config.toml
num_attention_heads = 8
intermediate_size = 1344
parallel_block = false
learning_rate = 0.00965
decay_fraction = 1.0
batch_tokens = [32768, 65536, 98304]
MLP neurons of a small language model. Each row is named by its layer, matrix (gate and up: input weights) and neuron, and shows model dimensions 176-431. Each number is 128 + 24 x the weight over its row's rms, rounded and kept within 0 to 255. Numbers have three digits each. A neuron's up and down rows have the sign that makes its largest values positive.
After each neuron's rows, "fires on" lists the tokens most often at its 100 highest values on Wikipedia text that the model never trained on.

L3.gate612:150123096153156135117133112132128128127100182081166159156113123119131120134125126115155131118137132156119080143100147118160103102118121106062143093111143139105135131093168126096121132130135102111129112119126144131123123097156160142121170153151144163152116114151150128104110095110124114148177134092084124143096096092129182127152144147102124111157144109154137114128150130141111121138125089144148147155147163097138118107089095108147140141144135148118091170126145138177167160099089144137136136192129116145138136105110151114124118112129136175144130121110121123141155122131112158090116152093117102109173151153133150111086105160124127138122154162093188127081154142091147115114134100109122156124152108111120133122123118147109131115103159103138174139210130128135100079066163118
L3.up612:142115107089145129115115144148148135143108106150066146145147128149158122128105137112090116124138088110145144145139127129084120149109131118090124109127117148130143095145147063103126132118175109124096116114126142125140112111191167102114159091128142160128133125139171152113142137189128152143122132165087108123127145159127149128139143143099113103136172138111186136160151105126075128112105124109120137185131137145128118156132160110155097093127098114124106166131180091134139158110134155105126121118113119113135102138160124085101133143144127110146116122161128083126087137137132158113107161098135122132120142110145146170101126177103141155140102148097132151168198139141143137099106138082123106120116110115112139119143166158139134115150113102133131153128147109111101144125090107
fires on: " |", ";", ".", ",", "\n"

L3.gate1041:136126135126139124137136116125129147164132102136119168111099165077097106130127128158146123114128106092127172163107159146121170126121153109113108119140130172116152146110099131116145143097166131144098133119131150070097128138132098100159106116154169092120162093140143141117124140130138121100095122129113120148134097197123141122110137106174137137113127134101101129175131116121114135129157143172102134078149152140124079128155138113152138111157135114156097126176065098148105119109101110129136122097139138157160163135112151126106154098141195127147095119116133140084106145152187090162112102082160103130130083135138117142102129154147142127168143095150134170090096125143124106123125122120126158149119115130131113137114142112131154105101152135127102121154137103192096102153110117
L3.up1041:139141164137170120127105123112124135139134155126120134118135137145088114140136120122147112135116105130142128142164117121123124126126114125132132125140170129109144147109137146114129119129147094160155134089131133152117159145125178166125114171108117135106107146093109178123113143136111128126103149097106152144094084132130170159090146140105125129056120128166130138154163119148136138132139141135120127088168109098151087132113090117137150113087198125142124153086107157113121142102128128106128115121108140141132134121154135126178168151115138145161147094126146103147150080171130130105162160116104132149120110141166166105123112148135122122173084101123150141131066141129131153151132135087145079105140101074147158089104146158106162057095125148124132152156094119136147118112124167
fires on: "st", "s", "d", "sa", "sp"

L3.gate334:116135093165087134129192141068104128156118093141101099137135101175086092102106126133170129144126153132117131176074154120133150154124097168118096145150117090081113182161147131133121135162139122160143109116117138125163124069161155183105166118143141136099127096093144141126145118106135154135140156095112156082159091103089126116126123046141143117100135098132158138164110141113147139133157118149138144130117148114115173124139112128161133106106151122166108164112148123164092154138133131166143171115150115092129105137103173131130116100183142139126103117119133116109136127133098114176113162118160104103141061128122146130113150153141111121115114107142161096145128119103160142119114131128128081149141157176113099104149120101119143149154109137114146119144125132149116135145101129
L3.up334:149150128112151146125100118124164093087078165164120137123145131118118129141106114185126142114104048146134092115127137125144095145150132120119105139104177099141133141152147152191136114154156114135157079132120121097121150159175130152135108187145118087163110139135212151104186128104159127127159120140128140093155111155148123136100135099128116167149138091180115150130167132087132145123116114165149121108130129117091135113124104098122142153121130170133157124068141114085089121170135166136150114130096142135124167140110167145129137107141133178138143118084121115155110093165162134114149117113135109109130088148127145132109113150136109125141078125089135146080127109143136144081118135124129073132122147123134146082102092132136108122153137140119131162116140175141150113135115113
fires on: ".", "==", ").", " ==", ":"

L3.gate64:065104149122170131129127091119136100110147091161124159146105091139130169125129141104166106122118098095114137104162110139152149150168103101134127101138145157140108130146146121111130110112135128105178099163135140156134097138122137082162138075126148100113115198151146147132134146142097152120135129137175163099149154103151101138152145149128115144119153118174102127167160116164159123186098181146122110125091141144119101176145153152112100146114158143153130101139133134114151138128166136119099138097072088165111135131103121124165155129164100136150121127129146130144147096126114122106106151115118155089112148154080108131133131129120078190164115131195122146114137161110146106093128130128092153167127112164133142140109120098168169117161155159124134180175117139089122157132097081
L3.up64:114058115120111095149108112148102125131141159106130123158174136093076101109081081116151127139133127139137104140124173164135119143152122119136165137146151123116162153090150171100129110130138158130131168115171137143143118150143133137134120110115138186133106138115117120152169115094114145121074139110112144118140109137164135098146120094121133139126089132157094136090149162144148104104128137157126139129176141085164096135140127124167116108077163135139144121148161116160115156093131180125082139154144131129141135127126119104146171107120096165136128068158117150133131134173131105139125114126153130135092122153114129168122127151113132130166082151104094115134161157126105112118147158158110106088102091164112110155157117100157135152164159110134117176082130132098102093087076110
fires on: "1", "0", "2", "iti"

L3.gate657:106112120118124114125134141112158115116172116157143156148109097139161146122134075108120119105111116143109130156115132142087146132128126128103118137093117109141090124106127150142061129151152137136152111143070161112110099147150159102139162177131118158155114105129115136138103096147145110105076084176154125179124110094129098121109098136083108123115080147154115118097146127147169133124146124125093138158098146121139144150127143113155087159152147110121093122149107107157088158142098131129126134125122116144117123119141164163113129133126175125138141151137128119071155103091141136116139146167098111131123138132171099168100138069120131125107107110097084180086088130092129147097159106139187165132200100137135137117121108111126092157129087141138082129164095158116141109139130160
L3.up657:155088084138160170134092133154153126118170097135129151139139098123175112162146132113073137047097141136116117131111169125086112111123111151158121116158130130117117172141153110116172095119106119127169130091131129131078133100133111132164125162106136144174142153129119159118125129137129171090110131117100110148120147127099135128169130131096117080154100123172114168150188166103122099101083119161123134146077134105105095186132134123120153139127135143096117118124104050081082142161123131115150129143114120120176107190094164096079130108140124128139144142120155124110148140121133105122101136114093122096110133156154078117130163127136136117165133122115114114143130164128146126131156101099110154133120161120130133110152150155107065159093113136170136132154144112132119138135123141
fires on: ".", "ch", "\n", "ish"

L3.gate762:114096116103146121141137135131086099130146126121080099132115161186142108124127158130129130110121096106140091117149116105114100113116091151129117114125151146098088138124142122112123081114131137098152126106117084145136111148125088094082123138127150147127111140182092117074112131169134121175175103131085108126124122070141119121106142155145086100173156143125147149103149145122096110140151110148101140170105114149115122118082119156136113118105101101148153095144117110105141132145133100164110113128097131159106134069147159114151116095145163170134121140127176114145123145167163116122112089092136093110117124147111153166131131126114108112187138147126120135101130111120106111087100087101151128110105083124107103155105115107126107108093152108141081109069112098094096067106134123
L3.up762:156117121098142166146097193165138136155132134135091151150163110170114120160108147153102152126127114103099095111143128089161118124116134138134157091098140154100179149145105128166163152152136122106133136099149131126136120130135111156111169114111147135117129118130119064149196123138128162145100150104124136135110186132106075155117144122117087128151134088128114148114138122097111111136122125129134112137087112167122155106106096106114148120131087107117140162102139155124137113125117148162106121068090124174132088094130122092115162161104122159103088110115113100117140129097138123097099105127169105136095121143119146149142144104132088137116141172158122130132119074102126115073132124137110130092110152151158170112151125131157153125136141148114133081114098095131134116125185091
fires on: "\n", " back", " |", " following", " Back"

L3.gate755:145088140155126136097113147105125150161153121169108153152144115127135103122163123117148103104135147068148125119132137112089133109119127078114108128116119127134088137144149147147115103092136116157136120136146119131157153143155117127163132141153139101159076165127141118108091144137118131124132125065119170145118107111132129132194105135143116164072101105123116102194091114147159128125136133129113106144140131114128089080132161168146116158138128176102120123124154151132128130139155142156114093112115103124162119141154125107156105092093111152139078101135095155090124143134111133143108141123096166138107112171134120181139128147152112151111094145147095120120126145145105083142127130093110190156102123134062127156126110142162140091153159167117089158091141154134144102121156140
L3.up755:132135128100139090148110157095132112151173154089120106150193117121123170106209146091145136130157144144099119192155120097113089150118139129133091118111133133125120097141117111167131124093122116180159133107136151154140132131130113148165101146156149179138120135105095138126118078135152101138140165124134163151144165082153126100143121117124136138179133100169129122162108166143114143124075116094127096126117127107152104167100154176120106118129124137132132168142152173145160129130136140121124118138107130104137137121132123128152122160100138137151106100176124144137140116126151126139101133152146131130118114118122102165086170132138112154133131096183040130076135133103088129141107126086122110132155109137143102194139118099135156112118160105143100155086112159117132111100120113
fires on: " ", "7", "2", "0", "6", "1"

L3.gate737:112152136162111150128133143144184117105114124129136130070158146125118140104087149157079134092151115123113126112146116086133113154143135101113170118130120115138134105153123167112172109132116131147133127148103143137146127128133141113134108090140126128049110180139145155159114115147111153142139136145139090121126133143122110047137167150147088111107063094121144088122091105154088150136144156112175115112109145088128180143147162099193127089087176116101124159166149090121108078149148170133119186122150143141134138156132134166122152100140119153156110141152143151083130141159138146148119126155133153136169136141138149141101130086131135120138153179157162148177131153140110143134117152135157123148125132112164135107121112138105101122156138077133120143112120121137111128162144115
L3.up737:129147124122127138124153163125079121153118145156151071118180150150106122104125121129112159129124156088124081139148127126122120103152137131101095132134194100144157107187158106126129113125132105090130105107097063141111117149115115135131150139062133164131149143095111158140123134149104095162102106124143062144166107080095084154098163156121127110116168118102114142088103122143115163153181085173197143141066127148159090126129141108136120125120099127128099122136165120094094128126161121164124114136104162087126123162117098139121137126162132190076101159165120120138124066113112122146079122117112138115148125106128132119115132132154156091166155158147089143118080112131137097134139163144123097114151105122168115109146132118135133143116155156159164132141118106161132141128145136
fires on: ".", "/", "d", "ock"

L3.gate1234:098134177169170101151097139119163106150142136123145128094175133123149099116129113153122123083119037138085109128104096119143146116164141109152125140103115107132134179130106130138097125111162145105137178137092161110124099114125173117124109125111170098186131131109144139154136121131140126134093173139095163101125112117147118113095159138115107117184125095100103140173147095130103122124130199095114096141160160149117140142162139136114105138111128147115116070108078129169087124114158148138128106151154117133166130126174116115148120139120141105149151115160181150122111154153128120128104112128088119130154135152142143098165129123104133109120125110157127112123123143135127127151113163101119156142154112163133142133116156165108133100162133130152145150143135127171164101129154129
L3.up1234:145127165167137128127097114115121138120130123166130079145107129153151125154144131093141132127118111111131103112114111120133142107108185109099106136133177121143171138105112122132144152112127152115148129096099130104111129088157129124133087140174129162107118145121128152126194155103140120122108131144140093141123105148145131148122141131101099119158072111154089152154163080145100113103111141148112103111180136089118133113141112088140139110106111114145158124145122115129096142108115128127144147149102135133154129161104137080127116121081123133175181129129184135164127119118109142118098135158090143125114144143073087118147100167135092113123153129174113093154114135071127138120136165100165175100148108156123137138135143143149114096131113128164132144114147129149122129144107146
fires on: "s", "d", "t", "-", "\n", " |"

L3.gate336:109132133146125140069161153139130129125160156110147102125150118108136169129120113174118147164101110115073112080183145117128134139126108118115140120118081104116087141113130144123128121118150119129119143154131109129129134123104127150122099154066099126089130137147114136125141117151156127110105142082126112093136144128140118135142158157131138094115135114116106127134135124134151163124098101133130115086072115129140154123111173096122133160138112135079132118136067190159169135122102144147107134086115142159107123130113109115144107123093116144111156170125139145108147132115196147178082132085134118118130103174126129171149107142140144124115194115113088107147110167153098104086133177134144126102099164118160148116163105074177145117138124098136099081124111139132159122127135132
L3.up336:149129071105153134098134103125137114158141120097096125110124122136141164142142084103129144136105112122131092087153120119146108109113127102129035113153140131141104154099134106140187096129129114142120099124127116123131175089143111114182126144136139211113150108129138144144114149185132134106116133130126112090126126136123115098106096131164118139146114152112170126077109112099139152142130120161120107118163107155100131100082114154104127093143135126113131099122155153142178117186138166145154124121105156120149145095145161124105136157120130143108151130112111116129139116132119150123153150096084102140147102149096123140129115143136108113120130147128137146139104124141154103146085138106146152138150151153146142126073142130167146145131134176107091095138096146129157082189126100
fires on: " was", " were", "ed", " are", " into"

L3.gate557:138123121113144109138155136128160153164083108156145109125063136131144120137164130108147112134135112127128135103137161127154153078139133157102138138172130106137126150100117124085137092100125116116117145142114135116111142123141146144168111131145117144101112123140133085070145116096147133128152124115105116139085145102142130093144132114110123140156142126113122148148110131101058123103149108143103097121111170157145111113153129130123080102096171112120148141141079126147106111125131136125110083154100162144145120105138131141152128121133100119140150133140138114138096117118130140143104130155111147123136161064109160145115177118158132115134131134154120120184148148122144094076092126106116115131160121148107120112127156094086136145156134123186130141109145092162134134133122104
L3.up557:125064138131150100138137142120085153148133101135131134128097104138100141082096144122107117114158108124100131097097124107156123105112078145140131129129151140118143115141047130136111156120097186091110123153105133149113094128122093094164152110105129125111155118096125133114103126106166118161105118121146072182157116120134123159137144145133091136125106153087114137133087137124104099139147122134123130083089123142101138161146172133101162092070135074146138105139142108149083083174115134115145123124129126068113119143145137153166110114119151125137154117137125120136091101151126127119059131099121137150163146132128159131167075134065102176108149118154066159155098124150111109132112145111137161123132112087131093115147138133167119130139082095109156136134149139130120090125111127
fires on: "f", " F", "if", "el"

L3.gate534:092156103109139121160151115110108121119156158102120088122132133130127140092155090101123092110127138148146087128116142131161151153124126121139145125130099185123065136127127115120130133101109131137115130159142133097130110108109147159120172144158171153136156146135141124095135154119120093162159135099141096159119116114116142116163123158106105133099136182146169123121170116156112114106103090098133135120090158132140125130151132094159085114100124156144131095113152120130104122188118097147187136088129123107147117125130129177130133134152097106131153136123126137113142094167132100099103125124122157144160161126135075145132149150133110102139125174099136092137151116136139124121137093076121158122155135117131162124129176127147104158174136142144108121092112154100147108153140150
L3.up534:103161072104159129121120138128136146137082159164146149141089123093114137161110121114106091146129096122136074101168132156109141110135116092101131086131123149100130138140133165116079117136109135122122125138146118085179134153104160115117115109090131145103128131093120150104127154107173116148142169149133139114115138119125122164133114137095138102165134145129159151125132106145152154133110115133114116147158104146092124133130124083120085158100115113146129138156125141120148140124174167081122146149148176140133125131142156160117120077141151125137095100106136105129094132122165166157155102123156122130107125142141118111158160144165122072164146124108173110124154158123124155168066143099168103102142158098103149139158128137185132160130106156135117103107138091129136147149127135
fires on: ":", " where", " \"", " this", " which", " |"

L3.gate415:113144116129142134119091119145157114134146111135126152164111083140119116153133147144106154147119157145095102093150187163114129121136139132153129138161112164100138183153111150132147083111140135123138109099152131161108128128181088189108125149096128132129099145133194143150147140168127122117122116137174146136135145129136128097128109114116117116147123119100107094097134105111125112079134133118140131147164177140138132156122110118088126118131142090150139098169133116133137112111145112105116148128150163126110128142184098143097092096112164135128110131143132139145065125103104110121086121102130116181104151117115096098113113165086124110164189165157104128110082195125114094121141152108147107123079153065138117122102169097143141116138079176130078116102154150105099102102150153
L3.up415:129154112145130102095151124088108115100107155110149085120121127119147146151147138168160132094118123119102127150129149104142154151147164114101114131169164121101139123145123113124098106128126149132191135087162145107124115099122128105101158119137096148145103120149148097117120121212187110168110135129161160108091081135133141111095131133138127169106183141133105130115127083093177133139107148165103184151106112100117138143087132153111141082104114178118145119148133123136115110158121148167104158141128151095182168110133129145116143155086135151113109125121080155128155095141140153089125124104088169115140161153157107137109143145143147115125125110141150132131132098143127133130098155116113157145098106116107115119110110110171150108127096157140126169153166131109096142132119132
fires on: "ed", " were", " was", "d", " of", " for"

L3.gate547:146130132163126177126122146115080164112150108137105138086130164137100147115117191128171137151135098147135061104135129137130137107097137161110138114127141100110095121151114107144110128107125140151168139110143142151113133135133136148118196106138110088116142143143155123149114125094152080115133136087148178150132106093113170153145143148140086103122171115118149186134147120153114120138105087123137080168132133134127136137117145098127180100081121074163111106128112137125152104173126131151179130099122113125076125112134148152151081136131132136098130100153143112090154149114123181128118130154104085121135137123104120137110177122117132129131142150148128132111152114103148181141115102161125112134157136142100158142150119146120122116111132104153080127136157165111102102106146094
L3.up547:109154160166129117082093146075139068127120112147116130152104130140148150141126101138130134118126119141142155142114104141121168119111112112104079127129072122122187133115118163102103133104117152138127125103148141119116171114139110098145092144122110115143123142113097090069149147141153142130141134153147183127102127123140155131129147130174141107190116156137144121147101129141164094143132164124144110102118077117155144132183097156141161137086135160138101134104144110093131133118119126099148134132136128147109133147157101118148180156135104081135157107120153170144080142138149133159125121141151132126084135129114120118145170108134091127117133130127106131137146130149117132150159161153134101139131139135136132107130157102124075127111109094068128164150145130165153098121116129
fires on: " \"", "-", ":", ").", "."

L3.gate495:144118127132142155162146103171115120150114128153123171128139158150146123148125119127154131102146146168135130097117115119140123144136154117136085107172131153116141049084157089120136139123112118104162115133155137127104168116118109098105154156146106057158161128145119145085172153121115118107129159135107080098166152186131109127133084123169172144101151118089138167146114149127109142117123091093116051144118135152140108133145141130141107148158120125128120109138114116204129167083114137120123101110140104096126141165124081131110119142175144175112122113159135156126133134160127152107120125132169141086137107100124148135131098177120158112119134172163099104112148173095113100138129134143144097153121106108142109125142127125119130088124142112113117134171137144112102104130102163
L3.up495:147114162172149084149090135116097127135180131167149117128105107138130081168121140140116082140143160164126103123179118125107124120162102147133124138089127124144105097156085093116176111104149150106131151127136143105163167148106098150125145137106096087170143137142112139122189115117139177120159140199141134095138119096104135118137116171119128160147130141145113135089134132130143125119106123150134143160141210121135141129123138132133150158150129154139089129089172120127121159169112127103090176144124127164135088116150134118139122137089114159133138129126153161114172136149138074083069133144154126085132131135148128093124154092155144152114178152146165126105140140125139068132119128140131144144135137151160119165150182144162155123097129132144128100142131120144121123126085168
fires on: " of", "---|---|---|---|", " to", " for", " in"

L3.gate479:159139089126127106086131167113150138134126166125105144103119141127166098132160126113155102153101132082178145093112130085144147160098138140159147105153105123078127100144068101113169174131117150111153137133129150157093152134144163168121137109138098082183119165146109137125151140095128102101152162135125149094146130157148139133143142117152065143144139112184103105138154163143148082146162126042107107181076144127125122098141120116126118154089112108155157132111180112130117150111144163116115093126129136128147122141108103113186116113129139127143119139092136132084143114131189133144117088113121109171175163143111097144078135177145107080101157099147136144156143143124106097076148122105103110124126130095153106141116094108119111114146117143155143125117122131114151117136168138
L3.up479:156089150112115121146155074113095167123191123145107132123136145140122138101126142107110090114106136126181110134130157138134095132101134101121150120131112089111128104099130100135158105108132123117114152164129122114108112112136068152162152110175141078155134159129128079104119090091136145120139187150099118148121134120107142157153123140122104108133121119154161155113154097125111151124133121143101130111105090136136133154136118080144100106123122081177100172138103088150110157127146173111076097126123100160139134137155143168137130118089132162147117144125122134144139115142134128127139122133129118135127141160129124162097105169099127076136133108203167111116138172128151109117105122089177170130147092106119142117075135095146136162120107102167137080133101116106103126134123127
fires on: "\n", " |", " "

L3.gate735:086122102132092113110150128127143116110124160113144101089128146151133131146137122133142091118107165152164102129111132099140161123109104104127138106126124127159137133174118133155135118169131188103125135145122134094135108124155156108139084094165121141159092124162141106114171089167104144146148181146147142165148141103138107128136107184109117104135149148126122101140124074099131150153138128143097130104161134138116148176167133119122115124117129123093116129167081129102116095167143134138125059153120126095123146119128176112136111093122133128095097147111158144154143131087140126122153132102155143132127119102128169182094149142159130149125141088094153118127142161135119143132132106134131167129114155126159088146137117126119140121108132131095181109147143107119117117151105151
L3.up735:127090083127118131138145148139115158164153124148105168159113127145162125134122136140153101076120113126122103114099124118101113181140130130120143205121160170130133143120101095149119138141163109143176131141102151105129131135102155135132125167145129136148102133068160098126122109135134131130131199107105112114147128098146061128140140157145158130132132140162132185104142104124117141125136145108140163091128123113159143124116153095157118134120132143080106136144125126119083125117115145159140165137132105126161114119090110092130135089161154157144128162152152141145122146124085098132145109142099136134126132166163118145105172106122086149179142106101119127098150118120108148202129110162095142135091180125116118122126100111132076127121128129139170186106113125138125149114110139
fires on: "-", "t", "te", "beta", "i"

L3.gate207:144135104116151115148137118157130130134065089106166158131109167126137103142123098155123117099168129154126105116116180115179132092160130131149188147124130120115097129105109105141110142150104134125129125163123140146144103125136136124154146129103095115168141100146113143079149112147120139113149169075158140177157096142196143131118163123119149144161145086090134110143175094117132137144107101119096101141129096144129122148097152119137095102114115144194163153141153097111090129075095154133119123115123159130112082121133133098090128125072151147129157158127141149127143121159117147100152115117164132105132148102173099102120116072102161154138079134091160121149130129141062153114120130082119126131120141119125098146102136097151138126080136162146193127187156164087111112112161091
L3.up207:159130121137127129184125145109089153187119126118179094113122115141044097126131122124150154079133130157123116096095155074154140114161127159097162117112123198093094135109121158123128115127155104076145115134119122125096166115134136149132149132120147123142113129104155149132141102109091137138149143093105117131121093106146163147117166110095131125163100148117111111102183099115104126104159131139119110122157140103136108115145138129115133119087087144185101131165118149129104126171079136082090110127122188123129129122110126107141151097157114103147114156171120128143132108148125130114116134110110131077143118130103079128133118131121119138118172138101119177127144073137150134134157161119138085149101104096140091120114154119114170112107122164153209126158143148149114096100165123
fires on: " to", " and", "-", " of", " in", " woman"

L3.gate1264:110161141154094140154155135118135076129171132164116111117131155160168142111157160147139142113111074142110123146174114102153135107100111123112134148141122130149159157110124101125130117072126122131100122135115096119118134139147177139112136165141123128144122120124099137110115092156110110147111091099146101120130157088134174088127164181118155133157137127095213077132162116150148141130136149124161162121141109125102107155129181131065161122121115110136116153172118141174103102096131088113115136116129167149129194119174114140151148100120155156139107120092179162099149148119110090134130106164125122166097122152139139141131101130086124103146149180117134084160150126126092122132094132155135129151159134121115135150155143136106134112158110159131072100155124163145184138136152126
L3.up1264:107104140163137134160115141122127157106132122190178126146088138102117108109141127179082122079150147170146112097137130140136144106132142152105239139109139155106123129148121108140117129102148102141114122136124176125128099097167134143126107195132116160132158116097086127141139142109136079134123120101153122130145140145132133124135107128142134121154086185134135104168167139106152083171112145135141158127107147130136147130141148136126137154121124167123118106127140132112129071072111118121072130159124176115138113139152120094157135141127098123134125164095092106136150115122136143128172131139130131159145131163116110114200101143154134112106120143113119117129143124120161124138134100136133170094189167129146134204116162111137127134143122116131091112137117127152119118051117154
fires on: " be", "ly", " already", " just"

L3.gate1296:121147116112184091173134149101106135139136133129153108126118113138147120157134096104144127113109136123107108128132110156129132110158124142160131152103143105120115119110078123127117142145106130112083128101151137140154157133161133112157130116159146129137115113158113159101152137115129104173106191132126109163122119101099108126108146104150181120113134143123122115153115115176110105156135150115135153159159179137136118171147132126137143098102119106079100143102150141096110103133108079177139122107160120179155097110166147129145135104139123153113140076120104091148124141122109093103148135132121152183144108161115120155124116136137104106120161114131147123172147109146160116076136125178142100077133144164110117143089136139143157167130166090128103105104138134147124124145117135
L3.up1296:092106086155143120114146136142163134104118143081106118105112094158152112115148120118150111142129129135109151146150140142148072123139099136145117144102147112126116099121108074107143074096145170126113106156098135104154106083137085136122122148126095155062119107132104096113093127103135136139111112118114085082154108101133133122132098145101122168125141125124118150174122155139117136135095147151102133093153101108113092117101158110144155161177099114105129092160116106144096060153072125065145163121152134151143101123132123110127105134088151119132152109136159136157141093093110102141115132120087106122132143155151139065108145120067139148142136158116114160108115139127110127147099150112105148143177136133146120112110118145131116070157130126123131113158094051141088121104078126
fires on: "F", " f", "f", "fo", "A", " F"

L3.gate866:116125123098109129132149122110134119070172155108142112137139109117158128111136148150111121129144113182116118136133160135132084118102126154134107135127164184139090125134120185189164134130136131122129135148142139112104145150148139111213103109173097128104111127145087165137106095112156124125132108158146089133110107129140115111194158123137129080147156108125127139132086111120121112123158146134142137103170140157137144176160138064135109153132100115116069105131131169154075104138155074143143140145153129103119118143135075167135110148137130153119087175165166140105147116103156134114121143167111134142120101120154110156123092143119118104096144114107133156118124093110157144114142138118134192159103164152104116122063076151098125122132127143147103142183110169119148110136147130
L3.up866:125140144123135139144098112137103144174110133133091121095161089080123120146110137117118146095106129137135107138092127095109102164159102099152112155143113112108121116140101145108143135134131107105171101152112138140150092132119146108088116117117147081139097139090147106113167148116109119144119142121163121085113107127100131113108115129127147155137126123136178138151127124143108150131133075111143123158142135155119165165101175142201098131167102103113115148122110150119109138140136131112113148144088149103132133134154141178122106111138052115097162148154126117098101144076068086144142129157126096125096103126122134121120146084133123144124096124078114132136164153117134105140102116127136107101131130119148133127152151091160123187125155162125160143133099121125140139114114117
fires on: ".", "-"

L3.gate815:139102111129163095154146103111160124109130141126127089081159107152122143124111103156132122167158116113127098098119137139108132142150151106153117103098121126119106129131165137103145107158144121103135101147110122078121059098112120143088125145129130111137148124143118111107109126166155105118169091119124089150088148129134131099092144152125119088128127171170180129117104092131132093116168126109108142126157182124127156170185133144163132121108146157114137143114127101082105136116134140138132158100109124121133151132126137132134114111153174120134125137128166132164144134141131138116125127122113081112154127113071127129112099111144098081109121125125119126092150102124150137158101118086116148114122084074131132138136099135121071138116116135105158114136069153063127142119138163
L3.up815:112125124142149091140187125118132135123085111151110074142117143104118051136126102118121146179087160125160078093109136092126134119134166134144114145162098162118131094129098162094125080107124140101175117129131170118151104152107134103132137119156168117115131167112119137121128155120108118110124116115144094128072106142089113148093147116155089132144126153112140163159145144127134155090135152112134145120114118083131124159157114131103157129102140091115127172151143159093128131150118137128164143130103129079092096144142108105106107155106157131126150144120145136094086119093137159149123126071135117134158096062132141114137111122108182124126143145077082082120125146087143113115140151114117134107072129127103102094097108108163102136151154124082118171158124135124101115129124184
fires on: ".", " for", "1", " than", " over", "A"

L3.gate292:124103104119087134138111111178116129138127112112141106122131118119153098155174119144159119070138144135157072160130108113132117071159164132139138172076113115133162143126173147158124108114111133122100124124141128130088109138088129128130155173116176180094167123150124169116166154107172108122131104164162088104131145136064116117134092139133130119145102105130145143148133169095111184124167161115142106109119142073110132119073143115108158122100103071178156149159143144132158108090106130123119092112097121158135174098108153178138137178102124156122133151134144103164120084139090118128139121118170106160152133115118110150159183179089135140101165109175088103116145146143096119140150123105098121122133133143163117153093124156117166114118166122136108118135136142103155120104113137
L3.up292:085111119102072109125100146169097113083136150140122120143144126145091139102128137129123171138133163119098107171098137142083156057150145166139132162092176091081137125110108126184136110117115126093125171122157137139131126131124106141120126104144095157150112062123138098165156126101137109102129093121104131147131132105145111185092131144114131144159135118118119120139162084094138130153132123134140113134106122151134094144166137136114145166127148132105142159156081136147155130110160133131131143160120155101137133152083114170124116102091125109125123116081138119098110078158099143116113127154141159146160140141123129156144153117086122126102155180132103127133142129092121138139107133147152116150130116089197109143134129148106095094144120133146143140136152119137180073118141078
fires on: " by", " on", " of", "o", "y", "\n"

L3.gate400:077130089115138071087115141118144139123156144154124079136130094091174104139144144119126123120116121107146126164126139151145107119135104100097100159165155101098110126125189151110125086115101077127138141125132120112114124094123152129110117146170125188127144148164129149124107127098103081095164129113111121143135115165136115125161141101148099118115150126153134106102129115122180104147121128135139175143150119111130122139137114081128136174112091115112139149141105094145077106119157185135072113141119128098099140135091163202117141156141106152143134117107148138136129138165164153152133122153149102100168134134161089100113111129120120139157094107155123126101131131109152132133139129094145146123124116091107091175128124160078114072165136145128123150125126169132133080148102123
L3.up400:125125119129107166159139149117114139103139162153125162111134182121141148140121107054121146189125113104134115140114136088111113138119141157114112105093098086141102117128175103086150131174141121130125173105122079108128123087075138103131121140142097104133090136102100106124128170162136145117077136089153123103165198120166084122141166102126111119124107123122122161155128147128159151165160106144171153139140163119128125115164151083126140156116109099144134129122109123121108187116152078120091133084107144153125087146116132160129147135139152127148121138123178066104112119077138107101112158116159104096140133156087158116122103163122111095169124125139143121158162117078143149123139085162105168113109079124147148115125175127131130146106099154140100146119146138140143109111159135
fires on: "c", " ", "ur", "ch", " |", "on"

L3.gate404:132069091119127133086111145134140141079088153117126099124119170140118108170168155115135119102116166146143106102121161160095133145107096097132096150180113131145111138142144123111137094084105099145128134120130130124092159158103131099148160146135183151128150155163151166133114156155161149135117176153135095143140153127162176122133119137149149134112159135146188152114127138081084141086103120120167138107119137143155113086110124125117153072074140134119119151142153134135127118129151150067121121102100104144112142128159127156159088141149126126127164108155134150150135138144120129177093170124170122136123136159097136108099142133130136149132141093183135120130157160121122132116112086139113061142128171157099112150099147090079132121094158106102125181158124149128144128088113163
L3.up404:121150141127130152103118123161101103139115121130126148128116151139114124120123086099154110149107120145120121095150123142085073162124122144142113166132111133131083112102125155123133105049117103084108121106071136144113144075139133108153130209087122188145138107148109140135126155127162113143126131177102129094111120128073209154154144134145120149134121134159160131120145149125106150131119158094176105102110150163099128082115118162098135080121152133144125141121101163134139145150136156082135147109092118183154125117122112117161118113112131166101106120127110138141090098126140141098131122172118118105106135147100126137105100136135122115167148166131152071141154138097160196137164135121129155159126124132162141143105161135128159146129145123130131152127101131141160127119119154
fires on: " |", " by", " of", " as", "s"